From a checkpoint of a small transformer trained on Wikipedia.
Size: 15 layers, width 512, MLP 2048 tanh GELU, 64M parameters.
Architecture: LayerNorm before each block, rotary positions, untied embeddings, attention and MLP in parallel.
Training: 600M tokens, 9160 steps.
MLP neurons of a small language model. Each row is named by its layer, matrix (up: input weights) and neuron, and shows model dimensions 202-297. Each number is 200 + 30 x the weight over its row's rms, rounded and kept within 0 to 999.
A block is one neuron, or neurons of one layer that tend to fire together. Before each block is what it responds to, as a language model described it from the Wikipedia text at the highest values.

Description: Counts of teams and groups
L12.up407,189,195,181,218,183,163,229,267,204,165,165,188,189,220,197,245,179,185,235,171,203,183,211,165,209,186,231,183,201,202,206,202,232,215,174,178,205,138,209,195,257,214,218,222,185,187,178,228,243,187,202,228,214,196,235,188,198,210,176,183,205,210,241,194,195,209,163,207,230,217,137,192,269,260,227,201,233,199,187,209,153,193,196,196,206,172,218,218,228,260,235,206,245,237,164,194
L12.up577,233,197,176,216,188,216,274,153,209,217,219,203,185,186,185,193,190,145,215,199,199,237,215,210,189,193,188,247,158,273,219,199,193,221,164,191,201,223,203,211,178,182,167,175,185,210,160,198,210,238,242,228,152,251,203,206,196,203,183,172,265,164,224,222,211,212,220,228,230,143,181,207,205,194,164,263,197,248,187,174,156,172,183,228,266,217,194,166,190,227,180,239,257,198,161,192
L12.up1019,180,162,193,222,189,193,196,211,191,157,205,229,206,196,153,183,198,221,178,207,170,182,158,176,248,185,222,162,217,228,162,195,231,123,146,182,215,228,225,225,240,187,133,212,184,228,178,213,294,226,154,246,149,233,263,210,184,222,201,182,242,199,165,194,163,182,161,215,205,218,208,204,178,253,160,177,164,236,165,189,198,234,191,189,170,237,228,211,228,211,204,187,191,171,209,211
L12.up1092,170,230,208,248,233,209,193,202,185,211,218,200,176,203,156,175,198,191,175,165,184,132,160,253,193,182,216,170,224,227,198,198,153,164,165,228,197,229,255,216,156,163,201,217,199,236,166,198,230,219,245,171,205,237,210,226,214,208,203,159,216,220,222,180,177,217,255,248,204,187,173,231,218,217,189,205,196,178,195,187,187,193,163,209,208,206,178,212,239,255,200,219,231,147,183,214

Description: Section heading words
L12.up427,191,251,204,164,210,246,154,231,256,200,191,192,215,204,223,211,272,202,233,187,225,178,212,171,200,213,224,201,203,210,220,167,207,179,162,202,195,169,213,231,202,159,205,262,222,185,156,205,216,259,220,211,227,230,269,219,190,187,208,164,250,169,144,165,176,156,252,115,191,180,196,199,209,205,217,196,143,150,167,205,190,215,210,186,179,140,240,203,179,309,245,219,185,216,232,212
L12.up847,206,219,211,196,186,180,206,213,203,199,226,213,194,186,178,190,167,201,244,204,218,120,220,195,229,195,234,161,239,199,150,216,178,233,204,187,174,163,191,185,173,197,196,182,207,182,196,215,154,265,209,203,194,227,120,176,194,196,174,283,177,191,176,173,229,218,201,215,213,181,205,196,192,156,224,219,193,155,223,148,138,195,159,262,188,214,211,192,156,223,242,200,160,200,249,232
L12.up868,201,211,244,208,193,182,153,285,190,242,181,246,225,189,188,177,250,220,233,171,233,158,201,253,183,155,143,222,203,163,147,190,233,196,168,137,176,213,239,232,201,210,232,197,247,204,205,206,230,167,161,213,202,182,233,220,176,165,166,216,123,170,184,184,175,193,192,258,157,129,226,196,155,134,168,210,203,213,172,211,164,200,200,221,243,146,226,183,211,223,184,209,172,147,190,163
L12.up1016,217,158,170,217,179,178,162,182,159,158,237,163,230,192,202,201,245,232,240,174,191,167,223,200,168,173,236,173,242,164,217,197,216,209,201,170,187,211,175,188,197,175,198,229,222,184,186,228,218,170,182,178,232,246,232,172,169,201,190,263,209,209,136,216,188,129,227,230,227,229,220,202,201,193,134,189,173,212,239,184,187,208,198,223,184,218,197,212,157,232,183,186,204,210,222,165

Description: Markdown table separators
L2.up462,199,232,185,164,205,194,210,194,233,214,227,182,214,157,197,186,186,148,179,177,168,181,150,122,258,331,156,232,218,182,138,164,261,216,212,204,212,190,159,191,218,190,267,202,219,186,224,182,218,210,203,207,228,179,134,171,216,202,207,235,162,217,243,164,197,223,175,170,258,301,202,146,152,208,192,183,165,217,200,233,251,174,230,215,235,229,190,216,177,197,167,276,204,218,229,185

Description: Wiki heading closing markers
L12.up654,212,196,239,231,143,216,221,251,233,195,223,168,166,179,205,215,239,158,150,199,180,193,226,153,210,225,182,186,223,232,206,166,193,201,191,141,190,148,242,228,175,209,194,196,184,128,228,200,202,169,230,148,141,212,204,194,156,201,226,179,205,194,189,202,151,192,195,179,200,176,204,191,209,177,197,196,193,191,172,204,178,235,186,211,216,229,257,167,244,145,259,210,174,216,200,262
L12.up1097,178,220,231,218,159,240,157,187,178,206,193,195,190,170,243,198,251,155,223,180,233,188,160,146,228,159,217,232,148,193,228,207,250,226,240,187,188,179,230,196,189,215,190,189,171,252,138,158,208,171,210,164,197,160,214,198,207,169,167,204,190,202,275,215,191,186,228,186,233,232,168,190,180,156,224,201,254,187,171,126,213,195,188,221,170,165,169,253,237,223,202,209,209,208,184,241
L12.up1284,190,209,188,213,195,203,181,166,192,144,200,171,157,231,186,153,166,184,135,194,249,156,167,191,196,207,234,140,204,229,249,222,178,168,205,198,196,187,213,150,183,252,211,202,248,198,252,196,208,151,183,217,202,175,186,207,208,196,207,167,177,249,199,202,236,207,190,221,176,206,227,176,225,222,164,206,194,196,191,264,195,178,211,221,188,179,224,246,214,192,177,205,188,144,183,222
L12.up1728,206,170,216,155,175,217,176,234,184,173,194,174,216,99,209,178,212,227,166,188,226,187,244,189,230,245,193,146,132,224,182,226,171,223,221,210,216,179,220,216,181,184,181,150,208,179,236,208,202,245,215,237,168,193,192,257,175,203,191,145,209,200,199,246,217,187,193,153,225,255,178,179,184,212,205,224,162,168,186,221,166,164,195,183,209,194,227,213,197,223,142,229,221,206,181,217

Description: Kinship and relation nouns
L2.up724,204,171,237,177,163,200,203,166,201,237,205,195,177,184,251,196,195,163,205,219,207,194,203,148,165,208,249,181,178,152,234,212,176,215,246,246,233,168,218,223,229,204,225,223,169,199,184,215,171,234,166,184,225,213,151,175,188,225,174,218,235,237,181,195,174,178,254,186,184,208,272,195,186,208,250,240,185,224,235,173,167,230,207,285,172,186,167,171,225,189,193,210,185,216,213,237

Description: Kinship and biography nouns
L6.up122,189,229,225,186,254,258,205,131,181,197,182,211,216,206,184,212,209,248,253,172,187,245,197,177,121,238,196,171,213,221,226,208,166,168,211,215,190,178,212,193,223,186,240,172,172,197,202,170,187,191,208,206,182,226,161,236,150,262,206,187,203,196,200,236,254,149,218,183,198,144,260,192,161,201,220,138,161,216,275,199,184,204,130,232,236,223,215,198,169,185,196,175,161,202,234,185
L6.up299,219,216,242,269,163,197,196,188,212,203,225,202,225,224,244,185,167,230,181,194,233,154,161,269,225,201,222,156,204,199,199,231,205,240,201,200,193,190,157,263,213,229,264,182,205,224,172,202,213,235,178,189,221,166,235,162,159,159,169,219,217,195,271,143,184,194,192,213,232,201,212,232,175,253,195,167,184,181,207,201,269,176,185,193,190,150,148,186,250,193,251,240,133,235,245,202
L6.up911,198,213,196,187,180,198,201,191,199,196,141,156,201,160,243,222,225,223,163,210,201,179,210,205,162,191,221,174,199,213,202,155,199,202,240,201,202,237,210,191,216,254,286,171,219,208,200,175,246,235,233,217,179,179,181,215,162,216,155,194,217,190,189,196,244,215,251,232,200,239,259,219,177,251,221,245,208,161,171,196,229,178,191,166,238,218,186,224,198,169,200,197,231,258,198,218
L6.up921,163,177,287,153,222,183,165,206,201,172,137,201,263,254,185,222,122,195,235,183,182,229,196,247,248,185,199,212,212,169,193,183,214,222,168,235,222,211,186,204,248,169,255,201,202,199,202,175,200,222,181,243,224,225,203,182,130,215,140,145,179,234,200,241,178,193,198,196,198,196,226,182,182,196,184,237,257,232,216,238,212,165,162,241,193,156,155,196,227,187,210,253,191,189,214,249
L6.up1205,199,171,214,198,222,256,210,188,236,212,141,171,215,196,181,224,119,211,179,201,210,174,209,161,251,230,227,207,208,179,188,178,239,180,218,254,163,158,169,223,233,180,194,178,171,200,196,249,222,221,150,160,229,194,199,149,222,232,233,196,194,186,224,223,195,180,214,215,191,179,217,221,246,199,236,231,214,239,184,207,182,175,247,190,254,188,166,198,231,178,183,230,215,174,231,149
L6.up1322,199,192,235,187,187,184,243,176,191,200,255,207,209,226,219,191,168,200,184,193,217,172,164,227,228,273,251,200,244,178,151,291,269,172,168,183,200,210,174,171,130,254,228,153,221,194,226,238,202,209,191,181,243,199,207,186,176,211,179,210,246,226,246,144,195,181,218,187,170,208,227,182,242,213,207,213,190,227,177,195,158,203,181,147,187,210,215,234,203,177,246,199,190,225,205,202
L6.up1374,209,200,127,152,182,185,184,245,163,195,237,193,184,235,174,206,259,222,219,205,215,162,215,184,239,208,241,202,229,201,187,200,180,167,169,164,194,126,209,202,204,212,240,165,156,221,187,211,202,209,194,144,219,203,218,177,216,194,202,181,232,240,191,244,214,182,219,159,201,204,206,185,209,158,241,165,295,210,196,193,171,192,233,207,267,209,269,197,183,236,169,185,228,212,203,168
L6.up1457,242,235,178,211,190,190,155,185,191,206,178,172,203,208,151,179,137,161,120,208,178,139,182,157,204,199,209,173,176,200,191,185,207,177,141,196,183,166,203,218,230,191,263,215,199,214,211,211,168,223,249,177,180,197,195,211,231,195,200,168,186,241,183,213,198,170,196,240,178,230,204,147,234,212,211,258,193,210,186,130,213,199,159,164,236,186,184,166,195,237,207,200,152,177,124,161
L6.up1519,204,219,279,235,213,204,161,210,210,232,195,211,210,246,207,200,166,221,141,189,201,220,212,225,172,280,278,207,208,182,179,154,176,259,193,191,231,222,172,203,216,194,201,193,198,209,219,180,188,187,194,171,214,225,161,198,191,172,172,260,217,196,193,203,231,148,200,213,196,272,251,147,182,202,225,157,198,189,168,208,186,182,219,201,184,203,215,182,171,222,174,200,179,170,180,250
L6.up1537,210,148,233,158,150,215,200,192,152,265,168,211,255,225,178,233,165,196,175,156,213,152,198,189,184,180,232,197,234,223,209,197,221,190,224,190,227,249,176,215,197,177,261,186,224,220,231,235,224,221,184,177,214,231,174,207,142,213,147,183,181,169,212,209,177,179,271,223,252,210,173,186,159,167,172,208,196,214,192,222,213,179,173,209,212,234,202,244,236,184,184,229,197,218,228,172
L6.up1603,171,171,238,167,263,185,272,158,231,222,219,197,230,176,237,149,187,137,186,191,226,178,170,199,240,173,171,213,212,183,225,165,203,241,208,210,150,179,171,199,255,194,240,256,187,238,163,216,233,220,183,162,212,198,166,115,189,219,157,259,209,174,215,232,242,186,222,198,225,231,280,228,216,192,168,189,174,178,238,191,180,157,190,182,184,205,158,211,211,209,224,268,192,185,215,188
L6.up1649,144,218,210,197,192,166,210,243,204,220,184,187,233,230,213,174,198,202,236,203,236,144,224,173,171,276,186,222,207,213,160,216,221,240,201,188,227,177,170,190,169,198,218,191,158,189,178,199,179,246,196,243,237,130,267,211,190,173,179,216,215,200,175,218,234,205,181,227,237,201,148,225,190,180,178,141,261,177,244,225,205,194,193,199,167,155,237,261,189,160,170,234,205,220,263,222
L6.up1656,186,220,211,197,155,224,214,245,222,152,234,202,225,229,233,151,205,128,217,172,170,171,172,199,175,168,184,180,229,223,206,227,154,228,165,244,201,221,147,205,222,190,220,147,247,167,227,145,203,138,183,178,189,240,190,227,236,206,152,210,240,235,204,171,176,160,174,178,204,229,229,192,239,167,196,183,257,194,215,195,214,170,198,239,168,145,204,224,181,211,253,181,184,196,225,241
L6.up1840,187,249,210,234,175,186,138,250,226,191,200,185,190,255,174,210,200,236,241,220,213,200,228,243,149,233,208,195,226,198,195,191,210,203,237,188,139,218,184,208,254,177,216,193,232,240,169,214,210,201,190,226,220,166,276,175,195,191,165,177,230,211,228,231,229,171,256,219,175,159,225,192,214,158,143,162,213,145,168,263,206,206,186,226,196,172,168,241,255,217,219,227,155,220,193,185
L6.up1950,150,205,186,203,198,238,166,260,229,214,190,256,196,212,205,221,182,173,215,217,172,242,215,250,226,237,228,183,167,219,185,218,181,185,194,168,227,172,190,149,234,159,171,172,235,190,166,197,228,250,209,186,179,203,173,210,220,207,146,223,219,200,264,214,274,271,198,178,177,161,285,226,226,189,176,210,218,187,169,150,169,164,181,241,167,204,169,223,223,202,226,190,221,178,164,160
L6.up1966,213,184,193,228,205,168,195,215,184,212,171,193,220,253,151,183,170,235,203,132,206,165,200,213,189,268,185,201,233,212,182,170,169,219,219,199,194,221,155,243,187,244,202,194,193,179,229,245,213,170,261,210,179,172,167,201,202,190,191,188,210,195,211,262,171,187,179,149,204,215,168,206,219,175,161,177,228,191,217,257,191,177,237,204,153,196,261,276,182,205,186,213,215,198,184,173

Description: Post-preposition phrase words
L6.up150,222,217,182,249,185,245,248,223,209,157,226,130,239,176,226,200,235,227,204,195,200,188,185,182,236,204,211,163,216,241,259,185,177,208,167,218,185,181,237,218,184,144,130,211,173,183,197,223,183,121,271,204,166,199,142,235,223,201,234,195,183,198,174,219,170,209,224,228,200,154,196,197,195,218,201,170,211,187,185,153,176,213,179,213,215,206,143,232,202,266,146,185,154,241,216,246
L6.up346,230,213,184,167,191,211,239,204,186,199,218,227,205,176,235,233,194,219,213,201,208,200,217,243,242,130,226,201,237,232,213,167,195,200,214,229,221,119,180,290,207,180,184,212,233,227,201,227,208,156,186,232,189,202,218,159,262,198,249,189,187,175,219,185,137,227,199,251,212,172,199,185,189,220,160,204,197,241,252,208,196,201,158,178,249,163,214,186,190,197,200,213,225,194,268,135
L6.up454,232,176,187,212,187,210,189,247,224,170,212,217,223,170,192,219,232,180,175,247,251,219,208,241,262,195,193,170,186,212,188,201,198,210,207,160,231,202,255,212,232,263,172,222,213,192,174,246,203,226,212,180,143,141,207,218,222,224,171,211,209,239,175,171,162,202,160,205,173,235,176,140,171,192,202,208,248,234,122,171,166,192,206,233,232,228,143,239,171,197,249,216,228,204,171,225
L6.up922,190,155,183,189,181,234,218,220,203,147,196,244,190,169,222,213,215,239,178,216,186,205,161,190,202,205,202,267,175,171,183,203,159,198,184,206,205,181,204,215,217,191,158,200,221,215,165,176,179,236,163,212,174,261,223,182,157,234,222,258,169,203,208,141,187,200,214,157,203,202,162,205,156,122,112,201,206,214,246,195,177,192,211,204,216,207,207,204,150,176,214,199,160,217,248,220
L6.up946,199,180,253,178,164,177,257,197,224,158,236,191,230,173,173,195,205,188,215,210,183,198,222,185,146,192,222,207,189,143,225,188,193,116,236,203,205,214,185,233,162,221,165,183,178,200,184,189,210,176,184,221,163,200,200,207,217,216,235,220,238,210,163,212,208,182,210,202,152,198,283,192,206,188,220,228,199,233,205,242,171,195,205,192,210,237,211,191,177,268,212,218,185,169,164,190
L6.up1309,229,204,195,179,208,213,197,229,193,181,228,245,207,202,179,163,216,218,152,225,222,221,227,194,205,145,153,198,201,187,175,245,164,159,196,230,237,205,182,235,197,180,172,232,192,171,194,193,230,178,204,222,168,209,193,157,163,127,210,186,197,182,169,220,158,217,238,232,206,229,217,213,172,249,123,200,197,154,187,140,151,149,221,154,184,239,208,244,138,190,204,174,226,202,237,231
L6.up1350,228,197,207,154,195,182,184,225,207,195,169,188,207,188,214,189,205,189,151,206,180,144,204,206,147,231,173,209,207,182,254,188,205,189,277,252,175,236,197,252,223,188,201,202,161,241,187,137,206,155,159,217,164,198,223,180,223,160,254,198,219,186,214,252,176,194,189,149,209,294,171,206,209,188,183,204,192,226,122,195,177,191,193,189,210,185,217,183,116,215,201,237,174,199,270,185
L6.up1378,212,208,221,183,154,244,199,176,213,191,192,186,215,170,236,163,211,225,181,197,246,199,151,207,211,237,146,250,174,110,254,204,202,189,161,166,149,237,183,182,198,235,200,203,181,202,209,117,174,206,245,210,194,187,212,111,202,154,241,218,248,214,131,211,201,227,171,174,205,212,224,229,177,152,179,206,137,199,135,242,187,222,147,181,193,205,169,251,170,191,150,193,180,207,173,237
L6.up1520,218,233,208,239,224,177,209,186,158,190,236,228,287,179,170,205,219,223,174,180,234,211,187,199,218,175,245,248,211,227,184,188,185,207,158,246,146,186,211,196,182,184,162,225,226,172,191,195,232,236,222,166,196,143,224,197,197,199,212,174,205,185,168,256,187,189,194,192,196,204,112,224,254,159,200,195,261,121,166,198,217,188,161,250,181,224,208,173,179,177,259,175,196,219,210,208
L6.up1578,208,173,239,217,243,217,246,135,163,179,253,227,223,139,153,189,205,192,197,227,243,170,162,256,204,193,269,209,206,158,221,192,226,185,181,182,204,200,188,196,232,190,136,227,178,192,173,198,253,151,175,163,158,212,208,188,180,142,192,246,200,188,251,198,180,203,204,170,193,170,208,198,221,152,146,174,192,212,239,209,207,193,121,227,177,219,185,210,170,203,233,156,193,225,223,186
L6.up1645,191,252,231,208,243,185,207,199,191,224,213,232,175,221,174,189,208,188,221,214,251,174,133,205,218,204,266,163,207,247,212,199,145,170,199,181,239,176,197,174,190,260,231,192,178,205,209,203,202,160,207,196,172,240,224,190,196,179,241,190,217,196,187,191,226,248,252,218,219,290,215,224,218,217,187,178,205,204,229,177,207,187,193,236,175,153,178,158,197,136,186,161,214,233,215,162
L6.up1666,173,211,205,182,271,151,180,208,202,158,249,207,237,172,149,195,195,214,163,228,195,246,214,225,196,218,229,212,151,183,242,217,145,232,232,209,201,206,246,235,255,172,208,177,210,190,186,190,195,167,247,245,202,197,182,261,158,167,237,212,224,228,159,246,241,217,182,178,180,193,167,147,188,158,213,224,214,178,224,174,186,143,195,200,208,151,198,208,165,238,209,198,185,236,188,199
L6.up1814,207,187,176,200,286,190,198,135,227,200,220,184,214,240,186,195,237,226,192,239,235,206,165,176,167,258,184,180,182,162,169,207,201,192,219,230,220,209,143,173,225,204,216,182,219,200,206,203,176,183,169,197,137,190,206,189,235,226,209,172,204,224,208,172,202,192,207,188,203,192,179,168,224,203,187,209,190,185,220,170,184,192,145,216,199,204,214,223,184,197,200,203,121,204,202,218
L6.up1874,283,223,231,170,176,209,217,250,212,198,171,203,209,184,188,246,152,216,209,214,173,239,216,238,220,175,219,220,205,175,222,168,199,169,191,202,239,264,210,173,200,211,209,244,190,213,230,174,207,186,243,225,209,201,237,170,183,184,186,217,250,167,204,197,254,175,129,244,190,156,208,223,193,205,183,210,215,205,240,231,246,158,222,219,195,195,163,180,205,195,265,213,237,213,189,240
L6.up1940,224,169,208,250,212,193,193,195,186,166,254,179,294,191,162,190,186,237,130,228,165,203,129,188,198,187,219,202,247,203,267,225,177,185,216,172,252,152,211,226,162,211,170,236,206,161,212,143,222,137,187,141,173,190,185,195,251,165,235,217,203,166,168,184,199,195,177,191,195,231,183,248,181,188,239,143,233,132,229,185,194,193,223,211,164,163,219,207,211,135,199,205,117,215,169,185
L6.up2019,211,221,244,265,205,227,149,226,188,252,269,220,221,193,223,248,221,208,175,181,180,175,202,118,210,204,207,159,166,178,177,282,188,183,206,144,206,172,186,193,203,198,199,190,167,201,197,168,173,197,175,201,185,216,205,226,225,220,170,194,237,200,144,182,156,217,217,176,180,186,252,188,147,200,224,223,187,188,151,192,237,242,209,246,244,177,211,191,199,202,197,195,185,186,197,257

Description: Phrase-ending nouns and breaks
L2.up450,211,241,130,206,205,167,195,263,227,204,179,216,203,213,215,189,172,153,217,186,190,192,217,187,174,193,169,178,206,188,212,178,161,177,193,183,163,183,192,195,168,167,246,176,220,187,237,181,193,228,173,181,141,238,215,197,244,179,260,165,160,192,182,188,244,182,137,195,169,254,178,204,172,219,217,244,172,230,165,169,197,213,244,188,231,194,288,228,190,143,137,258,231,191,241,220